{"n_kv_head": 3, "head_dim": 128, "d_mlp": 3072, "activation": "silu", "rope_base": 10000.0, "bias": "none", "lr_mult_o": 1.5, "grad_clip": 0.5, "batch_tokens": 262144}
MLP neurons of a small language model. Each row is named by its layer, matrix (down: output weights) and neuron, and shows model dimensions 512-767. Each number is 500 + 40 x the weight over its row's rms, rounded and kept within 0 to 999. Numbers have three digits each.
A block is one neuron, or neurons of one layer that tend to fire together. Before each block is what it responds to, as a language model described it from the Wikipedia text at the highest values.

Description: Ordinal numbers
L3.down629:495507488467441513457423536476536455503557578574480497426494465577420483461497522537495504502473425538496497537528484487535457497486462571503498428492538507497550463545505477511533420520426541467476493560508420550448527496507466484476475451595496489511553517499513513437528477520580421474475577474544426460541553452553549516471523532413456475550505510534519423541540596467481553525521491499407497542567505498529458493458572473477517498593550492527469455524470531438514519544532494494447497497506565520550479441474483600529496512454522515484452539519430548463467510531454480467482469468549489429471459549528541516472562432470506468526538538537543431499492458400520455464474573474496479476468518526500474465490449481527521466498485498482505508521473486459527537534395497
L3.down1513:496517467452519486488469362521426470609555454510465501544508559515501523521462466559538535475510501536566493506519555509458485499580581522500521565497548459483501554533561480461583505463497521469483476393392562559447551521491562491488584466541541516506483464514450495499459518520478452496527576542528425494526493549519507465439529461489525518481531591509525432459477543507486456486495526441549515497467513593563488536520507465500527463520470425576536585554520492507459463597547511512422465538509481546510496574482487500475479499460520468531494500505558529495533472525442437568490494598494526482529532503483500555512419394513586482572505439496491473559478506410458563485507496491558477451431515409521579518469460512499490463577444527484471557546545553545531492525481495
L3.down2129:481561541457504473459414458412433446466476489465497506429556461555474460465520502514542577572580487413511459440544492460467447510450498510386471498457565476539481460616496480554464471498485558503494534501511527535461560591460546547517512502498502530463537493493474497423488465477562534482468532521479553451541486510519511472537498515463433493556505488449495467440439466577474539494447494549526526511440503513522516529440490515533429510495562517512553503441467476510559456506473481557429538446411474427504447555468526528572535472497568479458469496489507463437482448561413438535465569506494507513468530535504538550475510480586485478511554500564519497470475504527573515396414545491507485513513525469497545451601535492545445550484433516475437441490509543590525531495414431
L3.down2383:490543504513487411504434475499452451549466499505515522475504507547441506490527494531507477464565433542488534492494516473535504466475491525504483501505492579489483571507560579495539490505451503489598492478509532492502468528449458515465422483505543397507436530508495551495496569446514513532524470510473511442555523546504533531481454496439514510558587523504483527568503459523484442482486527443510431480498495510489475498472537504453495530530497510515501573397462506501518488503527505512452546510478525526491489444502466467474545535509456535498504532513446461517538505495491509525527466476522491497489503506480531530545574531478448509549492461494468536561466526480549480471535563475456466519442450429562505531444467518496538528497536534511462507453551503530524528533468481

Description: Positional and comparative modifiers
L8.down2740:527558449499489531486488468529545502568509461470472511450471487473463527465508473493519423477507511509478474398505518521475505531495473508473564424490516497500554504532566532488542508475459479572429547465510487509487467536542562531514449448493436532538438607501485510517471488513612508463519474469552487551485514522414430470477468456494548581532491488498445532536527467497505515493445480483469491505458510478392568566454477513530501487510491492426532547511474472468443558455451501524459461488513549511501401558511517504514528568504486541425502515426511428507565508448496548494478456517478526514556532501477471485476445513510498549481474528551465562480464445491514531491575497541455542499513431490517530483504471541509436487536490533562564571493495516469473430553456513

Description: Comparative and degree words
L3.down928:504508500596556502488540584500473485532492554518558543558480477544437508498481463456524477537463549454500445478504489449484530481482559459529503495460475449545494485494447469535482511510553414538513538551539491516519422566425530521509524498471486505555464472514531524465467490491484454509512509482485485553546523508453553527481447554474491490484531488511531457498505563535533458522546565461506445511520504574474421489524491548442510531581428554503526484501463464536527494506467434425527381509568499587540504514544489452439515526484538572546530464443540477548501509422537447524483554513530384573459541481571569482499515633501561478522531518508473602479500484489515508489473491500512519569503509552523441482539496494499533514582516475540488506490504451587439503472525498
L3.down1140:482506468497547477481481531510488509459515584443416527551486524489538542458450454531526482495541443462491472450514514539498506531472522459491550498480510512436525483419471524530585445444543486565469521464515487525577478522490484505572459523471491565499532529483500466515516473543523449490448470464496563574481485533505538490448493523480529467526490472538545437503456483504481499491515523482538492433453473489539607461481541485465476510549454580484547501450532541426471468510543491552526549521492484486511537508532547485496495401489436465545593491510510453538440550467447493548522518494511556547431508448518541469482516516522547506441502503479525550417508499502473501448458449488528516494487456443563490514519509495479549482476478409534475444546537580467526434467437493
L3.down1661:490512499463555497514494496485494578409471499465539518463422516529481514542447535509514438491539541466538422508498546490532450518491507513594515478480483503481501464506516563462554559486488485448497529504494488491506540530529541498491547520473519515497501502431530510509478519467528449565535542455463507493494562490495573441513523552528502490467544453557482509527510554540473527526502580422513460449508495520468451465540524432553525542494511469507503512563472479587506455413561492412474494524542565572494476488482477477471505439489478512519493591488504548557459507504537450541526529532509504547491481465490537517487415482478540482507519522505517489533474432425422531486537494587545560487515466440517496544482451484523543454488520473543433471447496493474447473480528502
L3.down1735:476525428481525542453438588539475496550467526514508496486426455508469458523490472488487511531477473496488518444511499402490587399452501494491504457431464507586462480515460549554504514508590486480460497548465527433508517525502529487453497465437471552513475516478523552471492486492462436489522525569492439539503537538565509468564483553519528501527434408465494483463461462506538536524440462500534608498476468502536530432557453465516423543501433473447453514505509488509563499492467539480481456512471523477510502537504496569519524488480525505515566513541497500510512480465473621493446503545475480541527456524566560489532492479510563474514559495504481471498540432564506468533487558500536499546478447430468492516479501472472561516450558528393522459493493513478462498526517458

Description: Table-cell token completions
L8.down2832:506496413493469488482413497455429489486530551542484454467533480399448473478486468587516542562539465446454466541523461530478439542519509479521502466554512462427541490505491455462489569484534435450497531498514539458543552503483466534549484472531518551489472461523477489561460488517475535484474500559432571444530495455482505503464477497479458487551535578482526519482462591480593531554515606530481480437522508540552489463464567495516527512537536555444532494515582506558483539519483449506419544486466469531457542511522459505544545525540487474492519481509495506473446525602493464507566510445523520508509486550544500527460485473533460516505448504473561489482562542439589499470500469517459469476524481474496448460524536498502537457451525430538448553533503493507479502583522461

Description: Relative position and degree words
L2.down44:617583548473501544534429485500483455501523525489482476570496521504495484476453423512454479513457504538531453512514466512536524512515548503562467499536566558509529482496531434470588572505516549526446567459522510405514609490474538598523552459494468538516515478513503529494519453523565454536483538529501431530505491535464555454493526605463500591517513496503453488502547426471513516499479530430512560454466500533468566488512586505468458439527568489501530461505451590471534505496423587510458485423491524468516533481501415474494449516477453558522519440478501532490493488504509548564489546522482571516529494472528524519509533514494501534513493421464502514489544473434484507435480464534526520465581469515552475516478432523499524479529479490475452509477465542473475526492450478
L2.down51:566537480511533505601576513494470513541523473454495499535569455511449555398470459542568436540526536434514449512510466521471464581532504498452501491515537541532492527476458529471506548440568444502467559449538521499495488553409576505501517513555474522520492455434534413508538445587503523464588566555537454481461495577473539494513495471522477464500474488569561493525452466489525465465428493486531466492520494555486474484482511527592447520522518505498436560487481514526523495535523567479502576469504414521480534509494463496539504448468475475566484526436494474500419592482448426542530508481485509545552519481505509507505458494493526548493513474404457514460460516502550498443562493516468501511553475474483487558519485380485492407481503460425511474516488482468571511517492495
L2.down139:538515505514499500500539541454496514480512500520493612450526500514437487478470560461498449505487515449558466498523471473512513551459516428480540500487504521502477517529579527451426524405477405486406521532488478506519536430414470492460526517455506482496467505463488436501530576535516503448454482488413561566504587515551500483481517598460509496563499484571521524522474475614509489531538559432568527459628485559524453523460576549510462524536449475487545493488557453414436529479517512467545463493449501513482471551510514458494541476493504544540525530502510408506516508500537459465476454479554479479431511530449517465517477446512418512512469504511448448523555461551488507462507481541471491433520497502572501563510466482469490544567450463493465470443507467500473515516482493
L2.down299:558528583421475486486528566500491410547522507450483491512506491539464575451491525489540536517470547527502441517567485566462502479576453464460538524494481441480488447489452479435553564493489524534441515519438483526523532440509442552580426522456509570511510518534556473473515485551500527548576530498531484484564512527579498458475463426517416481441554491603452514471516511457493545492442478614549446487445451468599443523549475446492489504566502448507472453497512472497564590512461536457479526466477476513513507472538512527593501552521542498506504514492550497483491488485455522581540554509470473491509525507532522505568525537437536555502470625486519573421498534460366548465476490555461486497476503500430502485591536450508434535498562528514578512457541481443470521475512565
L2.down317:490516520559546489433518405495471472436564534555531559540472510511410516527525504502531483517484529534446473444452464405540510484497500502507500528437467450456478463484469491525524528494471482492450508474426500550488576543446547449511483360456470573446426500468534550488522437440543461545478515510491510516503529493502513483452487543467545498473503471524479437496483520513472542513517566473580423556479467564547474500477592554526520538532514523472504498562540425473575458467411486473550427464541511591502480513507540496448547501472517465546510505465508439527466451518474532555468487544537541517538566413469544508546570552503551537484549447481529481436514523514469498507556544485537495541495430549488510515528481474483479529546384442533450449588525458476492507523489446
L2.down501:558519477530491562537501524466525453493433479485550529475519568446487536430522487487517467545524498467397505539487568546484497520503536509490518472494580443554445526535464518460512525489557459477489532493496442502469603472469509483451516558478509566499563514509461528564549552443480505465559488510470453514444492491520536553518512552467515382526551513493538421474562470491494570469469488510513478410500512475501450568564534509511436538485463503451408512584531492487481516473538514464438512436460464450529455530482515517518476501502469490511496481520482500501473555489477464526481493511526544493475490533498410488561527430556528522528506461438526466495431438483494534515544541514531560523487515420516487481525528485512438492566503460497475632428586522531454554578513511
L2.down631:525524525484423469501540459488474531520465541559500486523445541552423497472459470520516442543527454489499454510525541455479460493427471485564476511496552450537574545472462473472447497453490503554539545487511503503497567529461482493463480500538504610531508464447518485534546518476538474509479541439494475475473511546576574503515503565478533510433569509546452488546517464528517496458473545416529480461432463516469493450529532502552457557448562444532524503488607442460564500424575504491466407476512552460497477456499526483479540488472518482611556538530471468536581532504445498580564447500490551526460488495512559523508510452559509510533534454532468518449497504431510536538496493559496501564591465422522519535495508465463462536499539409584465495481460516511512484495475524
L2.down770:484510486487477486525453465495492446485564522523513505500519482541524478526407503506489383521459460508521551505480558518522475462476526563527452518548529446434491455489475476434432415491497527528432512463518554500497562472525520480486494414516408508520467499497467433568542478499558519444529482489521438539466514534533556484533544489497472547491497536476531492482473547491516477542575520475566432491492441493471506436469576528551472494453485482529552471548503456555548463538547541498472446504547564549471553493508605509448422450431453490560573405528521491491544543523526510510568522518450443576566558436490488559414500508536503515532485549465555558518530508432443477451480471496513553520549544466464466569500517459561493462504558509566466472503503568450510503526531441
L2.down987:498456514499510536539468489503472496485528500508476464539470492488519492539495438450501533437467524507573472458426505388541608486507439511533497491507513504472532472528470462399564500552516437557532523527490531489440538499454448561471456506458490510529547415486439500555523532530463470599528550471506505537524536494546430423464470476504509534497460607499549490530519508522501490505523454458525572563505483451458452481530579533531495604547494429521437462579481510537482502473529504501543471483524530440487485461518473549507473585496430514416555459479524498497499464487432472573542574544369525464537536527527509494541459478512562500504527467477455515431443497530526458418435432471485478522503484481474511515490486468462505541434463495559494431430480483437519497520495485
L2.down1330:502475490540502502476621537453379547512476485493516465491488447494448485453479501521498531505439518444466448467442502444507477564442483475447493534453462589546560469512455448504517482459478471468470560487529414537482503473511406474528457503527515506469464527441521539509439539382559511513510452475521552502460509580433569485445453569539460478533417482505442538464496494476455496529452514465466529537507499524487533476481419457389460482505503448505547475502555462506624514576505426474522475449472499510462452498507512442523561496463491464549508530462591476522475585483446465514536524524537514492532461554499491501470458471495486502520480495479490580463559489440499449485487543428556530544590476459599498552498516546531572547508497512501485486560552471549500491444522539
L2.down1416:535536532510524512475525481475407519517559527447547496521458474499474493534478497506605495528561436515479435505547575463522477443537497479594508516594508517501491462458551482503440495535527499512476509407519543555497597495497513461570431547479472496544519528439494543517483500512586498435531463541397468535497551500570499565503502423506399537468548522557522534467582505562562538529497502504478463446427542576505505507503560495528504577510528472472509493535510540519535518465527519473461481438484502521513522570459504558500517499470442552512461568429531452517473435415513464472490508474501460516527495476453533511534469439498576495547535478411510513555535495494546529515515494512446528497538495525489491505505449569568506497553544527476500526536496441502483586492532464
L2.down1664:551541498528585556493571464487472470539454505521480523611497489549455519504511485496503537436563489510403514511565430545560476479482560504583523544503483516514479543486574522494519471450480536456520510503484495526530464545492464501491501463483475516472458487442637471599467448488469504488464563549475504508526481563425494465451521548477463508499434534405443510566514459491495523503519530494489539529502512438469495419480521520531521486448519556503523569501538466504451555435525506436516469466501425558534396532452489453510543443573503514567535474521528545502449502455453432494545447429500492509470416525513511476444512519557523501464557423453468464468494524512445426429489505522501528462584467502507582480528465547448506487560519478441512472568517448516496509489458474
L2.down2119:533513474491482531465543503522440483470460414549530443553464504485561492527521481514476551514497532522458525473518497572475507489509455506510534477519512487525480516476495566541538498491528512474467452505459430515480439502455520544523477578548554406476523444495513471569486454518495517544446422475541489507398494480592599484461570450462523549524478580535523541445541456478530450546483505514420479514493557533465522521502465529454479433536527506481509427453492477559540459569507468514515507494535454504487529497445503502458460476487499455518515562432492541524511466504509447482521572500551463504430532509494500562509532466456500491469436555349519508511524500447510446484491518529452563462512510480462495524522525477505532445427534503463495420436460531487486497521526502
L2.down2692:463496462565481509506569533469579490444477540498510521428471521465493525529463491482492493451474579565523525527447503508471507466461470516455546433501479428475503573480395561536556452559492513435475530491452442477502461521474503467480530451521505538495496483484596544505463470472484489472521573583491568474575524499470482503489548481493537529465530506494475481530455492559522536457503500551534503543570498567465447498544476509512554484496436542393519456473505498520497511465464441490556527564491553573473491503493436360472484446514417483480469513512517493556500516526514506478500521486482465523454603496455477472434487527461446474524465528594546505517502539573528537467442555481548505469500557527515512503513548534426552519554559521495469417547515475498469510472536496
L2.down2802:571506443506523442513479431449429504553507449522556497529533513488496474448530511551477551499597532492485526496519472493536479477498513487550481479426515503558512555449535490482525491448469522496481493538492458505489546513449525600528500512449471522510507509479488447514464519501549462478492544474468397522531497484507484466548535485583533493483511530453469455582467544542490533454533552477519539455496561514534492481485440469542412502492449561491570432580492511574558534481487489516436476490518531444538503461488456593553480487505511520508516493490563505463510514455563479502466573562469573443513437501510504478533523421571454500438542530511517455551545478453506418496508464503553564438495468493495453461528492491519531464457455519456543480464519500481547522511498543
L2.down2892:503505533551498476465493530430476505572489461508483528524476472498513487518458478516441532526416466500497509482543472576507485500465504518490592448483477439476482554582513541448499523464535476481503533463496576520416384484590506526481539517558542493507497601506479557443498484579528436450503464501479513566455480464532470465575517509546474545464522489508514476558461537534499441540499558463509529493485550495470446573524461529467425439551522497454539516514510472515526516526496550491603519538489608479552441512490458502406485537463428528490499474503488508432512510482451491530528460537560600496527614458476477528495471463590504435504480479510553537433471547433469521455481551532536501495461470465591467511506585537418462492542556469595503512444503500446502535464544570

Description: Ordinal number suffixes
L2.down81:516512485469466493526431475503477499479530463483500466529491457517493439507513432460438438499497421488517461526519510482463496477527428553475431536459557466539572513527532462496545401480551439556521465503439443521478563467520545485563486471566391545471496489508486460492424559526481500505433560484481471507512511506485484477525449537428464448525474531510432415457520549571552584452506524464493470475532511539533489515463499527561459459497491524494499481361484451467496488552516418493428551504438542544461518491496443539516481487473537507452531536452385546474460513477520526567475502492470524510518553509516505554478524484604516468477474459532480477483502534418524488564500501458580575525506447470553467419515487552476471461506525564415459424508581481478545502503437512
L2.down235:469549501479494486477477485471450437490524453488532495518532484483526495499469465511461506572528483501556453536584425490485445542469464517488445506458515470474451442449490471475525449503516451562490569438475562485519558429488523515544529455567512505523454505483523494467529516604508516555529477484473436551461523492545485500505419514444550528466487538480502510502487565491439480487541537409545506456415612521518485554437511490492450501505455497506582471483566493456489485518527499454490493462527497454472520445445477458546463498514484421594519534499470500488571530502524509491513444514454506495502535490535412486471500486513522542459374560496502585431534536438471505479481473439511473456564510530524468511526500535537537496514518493583505537505463418464540551526468488
L2.down365:483523462432532502554434545477463456484569527438483534523582497536505433502458508527570487596466500485520562510474546512539539527509479492465494504539545492562544435514489518498523564447518508434508557494444479501489524481518479500575543523509382476516525491485436464479517505477566561468549519526495488483477560481558515520488510465481526452501484500538493445474500507576563488478500451561524455459533523513574470500419589474562526502501533460442470533403530516526432519454470500520516420489477590457503500557516505498460528539467448499492429511467482489436426544540492483536494462542500552577505476530484489523457565429481516495548536560483486513488512525488498501441524546442470553520522520463476501453556486516468444455544525486444389542481485425517480473553515450
L2.down374:501484483514520484521442441498455441477516485504524465451442475533465476503521461474450404514511483454537437473563494460490486494473488550503493499523481550486543491548572403458494442467461480514552441507455508444440470487498517535541475509577513552494496519494561542503484520473520549508496463501448490480451483483478532532478397482443405522441480525481571427483534529464566508499473489533481507487545518514562458500486475515460493509544510551417477460451558488464497511487413506451538543545449592537500581477499508415455515526513548490492504530567503579488481488449552499479494520466437508509477468483418452560529493468558492532465404479459501489499566511460459459544503504444483491485516491496485514560514493481542528529524474449497416489434510483569513531506502490
L2.down463:432508468575438459556535528528532606508527505491469515509504502514522541479513550513522490496567520494504499474526438574488471503545555542561488500485471510531506487490504515564472570463417494523508549488480485458590459513514516514483483475540533496534446455592553511490523557458539545477557507497481534490453373523513476521492526507483564571515499479488507422521544498524509522444497473470528506524513495585508447487448555496489470457555520538455584445559467464510481553493469463489543565495496495462453522435481477509498475503546470558481463526523520436492542500461535500468478508549511500476490507461511449515493477442519523447487442577552518484529522559514503583531496529539475567503534454448507503522528502512527500511539530494467475504484515512581520492446443475
L2.down592:576486511532484514514440415544460496472612527514502504505519520541449486617533498528476501585498469464488515495578420494531491551530522539604517483539486493461538419526470450451450460474449488530524424581501501596492526418506514537515500528456449493500505490517488529468534540528459445458517459457476483448473540523478440456601501595479428553553467454564498397554528488491478539488493512456512501521481458520553516463475523599572531444490503535519452454438551457516454486490490482561487490562493457481461487494534498511512437463505503471528435506484557428518519477547511504511508495454516437496523507537460495581534540569532547544442514527465585530513533559530394501486454466521542521479501535448494580500504551508458467501497540481411463527487474525527520537556506465
L2.down922:455463509500479503492505469489546512585454505492474489526470451518415473522475508512494495510510506501456412476457502415483528517484481541522439455500441507593528541536497477459544595517465482505484465483481507469423495540571486543483484491494464544420437570488419539506478532450481591539436442461498580511480494518401474505489430527458542513540468539451529561481492525496499495501534467566505535507568541564553516476472473577442618423482517563419485488503483458500476513520512488542598603500517521466504545478547482481484458461457443499498481506595550551528501458507477506467507539522477464469445507501471533424515493493463546465488487485413468500464531553525528558528494462566519466572556420459519546583478478602515603502496513473544522444464475507506561493482460488
L2.down960:465513511548472537504538527443474521468521537498501580564536491514404510567493465588485633517493485552500556505529485577568509537504522505473500502519469508506435530508543579507477509482479546542544470531534494490443484483525590500508541426522411524507538485486540498542451462512522487542425493475451510522517461527514507457435551496461456500526505511482538506506460552433475530494514528460505527556493474584504482538499539474456515471511553526566514534517436497578544504455487438563477531465499504529522462573532498518472630478525506519502526555448430495449520476522551563513546508417446509511578511477564445490491487445483410419427505525489457531474484558445557497526536423498451489560501497514501448475463545527432524490498512490587504562495547524525502529511451491
L2.down1146:488486486500561536535435468455471454450535484436449556468494516485448485580450486492516512495474427460454408484512460465568526525432478592509479492475492479451489498484454465497532496539490479536529599533441494578545494565494545525503547469480449507548510484486530482447530529477517417482567531508525383582451507503475436452526517498499510468520550475516481488534435540496495488456526532515504490536502518540551556509540534544535537534483576447500523493396534608398513509544521498476467497475506578552495490484445529439494549470501592442483508496527505520539456483472445483488495589570582496510539519523466440490481509476483444522495498548502522460506462425446502504496473437490487552447498530490541522456537483491515578512480491534584531501542495521432503495472544481
L2.down1154:451500527531488453500498516476523514437592512533506441543502526499550488440512490462548477530508580589538450478475489509435576561507509484558463519438544528497505446485516507539446504513484457537589418523515569554541473467515493444501528510432561474524501546556441478501457460557489575529553490521480534481577485461429553470570446575474515482487522491515522426537480496492508455522468511505514563478571474530465558471550515496506500501523503468484551478492475499382471442522435503530504526483561496382475466467447544512498409486567482464492442519559498520544518476448547503461477457482545498517453557521493561471479485552510469435502400479515486493512584566468552522515471489510493508545503554466419480508531486449442483496587488455489523450450457545502531548511452477
L2.down1319:462543476473515510505469494582487457492481488524483556523503434496499502544465516565504471516448455489510541501559486467502559452498546472558420541529475458495468536493497521488502443449499503524564527507525563479474468498496516494439446487559466500476533559478520400527457545552623502527554511516497453526459461512530553468502518537522490548466508503455456503493448458542530552509497503527493461498564516470551455490457511559542434480542498528567543477472589488489487481496502532546438501527467544486538499454543456498558534515513445453539477467445492485478449467548537539474472565520492519565468485512521529511514495508458493485507461553449451493484527488479484463472539516499440540479480419517521516502448529480470553541587522515528446582498586470509508490477524499
L2.down1389:473492508508527436513453506511497510423427566431504445587471540528541537512547478560487472539418479478498495492536456499525542510518483508494502524457466541506496482519404444553493450568534453478525434504506526436525434422464435514409452443530463468558534537511497437479480490464503513494466514487522505462509434449461559531496501517449458570473507532501518495477431495510496476483536464515485613421545538542495519532529405559461510512507515433540547520469496490495462431432463460421481529496477445567451499486525465497507526532470465507466438484526470551482503434505524485600526494517450559517484486538462556486498389444511514469519545426433472456450591496537505492466468544503504423498526516539418558522568564492503475499532500503504512520578480541452436517544427516
L2.down1402:466504547492495446608489471427497475502528475558510496465505565499497531453437532554538452536500494509449580566560486568536530453505463451565574466555509418470484518474414500513498626461491533503531528464444496553497540519439543531529540497485492537538517525521556444500424447519542482542474503462509520533585441509538507480448538481473466474503484565489475521487480568466516527492548557542485511495455449563547509550439430517457477457487470458468548547508459556471501537502422532517476544422430479583464441495514520451476518506454510494505437491519546517509483509493509506566526625536482510437544547469497472475546481449525500485498451521518457444505493528423418506512490491497529513565553398488500453521480468416494468492464482386451527556457456562500499486469453581
L2.down1796:498475634445515517502437443514505556530575510519456577569446484474543508472506498600473540544506531548453510506522500480495533521471414511504509480553485462470518489529551527501541563484544506513420504447488550447503452515493490476604510558533481544510549482546458509522504469478469546468458472488526509568480480535487430416452518485503514516488562499507527518560570503504471518472582541463457469507565514567514554537497404505464527434575567548447459481538502463462469469555504534566456502528524456564507559517514473514487440450518507510504517440467603532482530478455526475480426465482461505551558545526499485544528565479460458499471484504442448549543555512448523484568521557508400497546511493496519454513555488480538524574472465476549520542487528488503420470453552511
L2.down1875:502552572524472497509517535522401445582536486476452601476470555576477468475498559523436430490519446494475511409552479498474486514470555543456501527491513430480630514551475522462483556444515555585478455515482543549491463509489498527506457536566479480475491515554480359442498445510493501464563576500483469413457510544477478543501522588510425525523425521477468517461548494500489504514504470505498526548565474434475518483448523525518530484488549565443540432428473540452479549569503523497463477482488558530488561472541493419587437514526478466479490545527499576404552408534558479522452474471497556479465484511461489445585476431520501512510560457538465449492480524414449474476478501465588509445469464470527525545518445501536544506475523483441415559508487503450475584499480464
L2.down3003:520479499450456485497494441455441502499539495595556460521468466555383526403514534523493559522499534459508471542563557551426538525448486544492559490451515439551591503514549504522540482447475504457494561483451521502491461552493538514556428478486504515539453493489453427457446499464483513453486474442496495474510498497462512524537518452533421443428571437503575482473521564458531497483478556479570531542407538502438436484521531477463522512514436472518592495451513463444556499367527531530478529528445443577554479532509533518515507496464501549564602442526479526501591524556500504500460446453473501508533517528582468478446544495469522513465511389519566475474513410523490498547544475547482473512454474549540574466508476542565442497551480429570462584454525468537577473532499506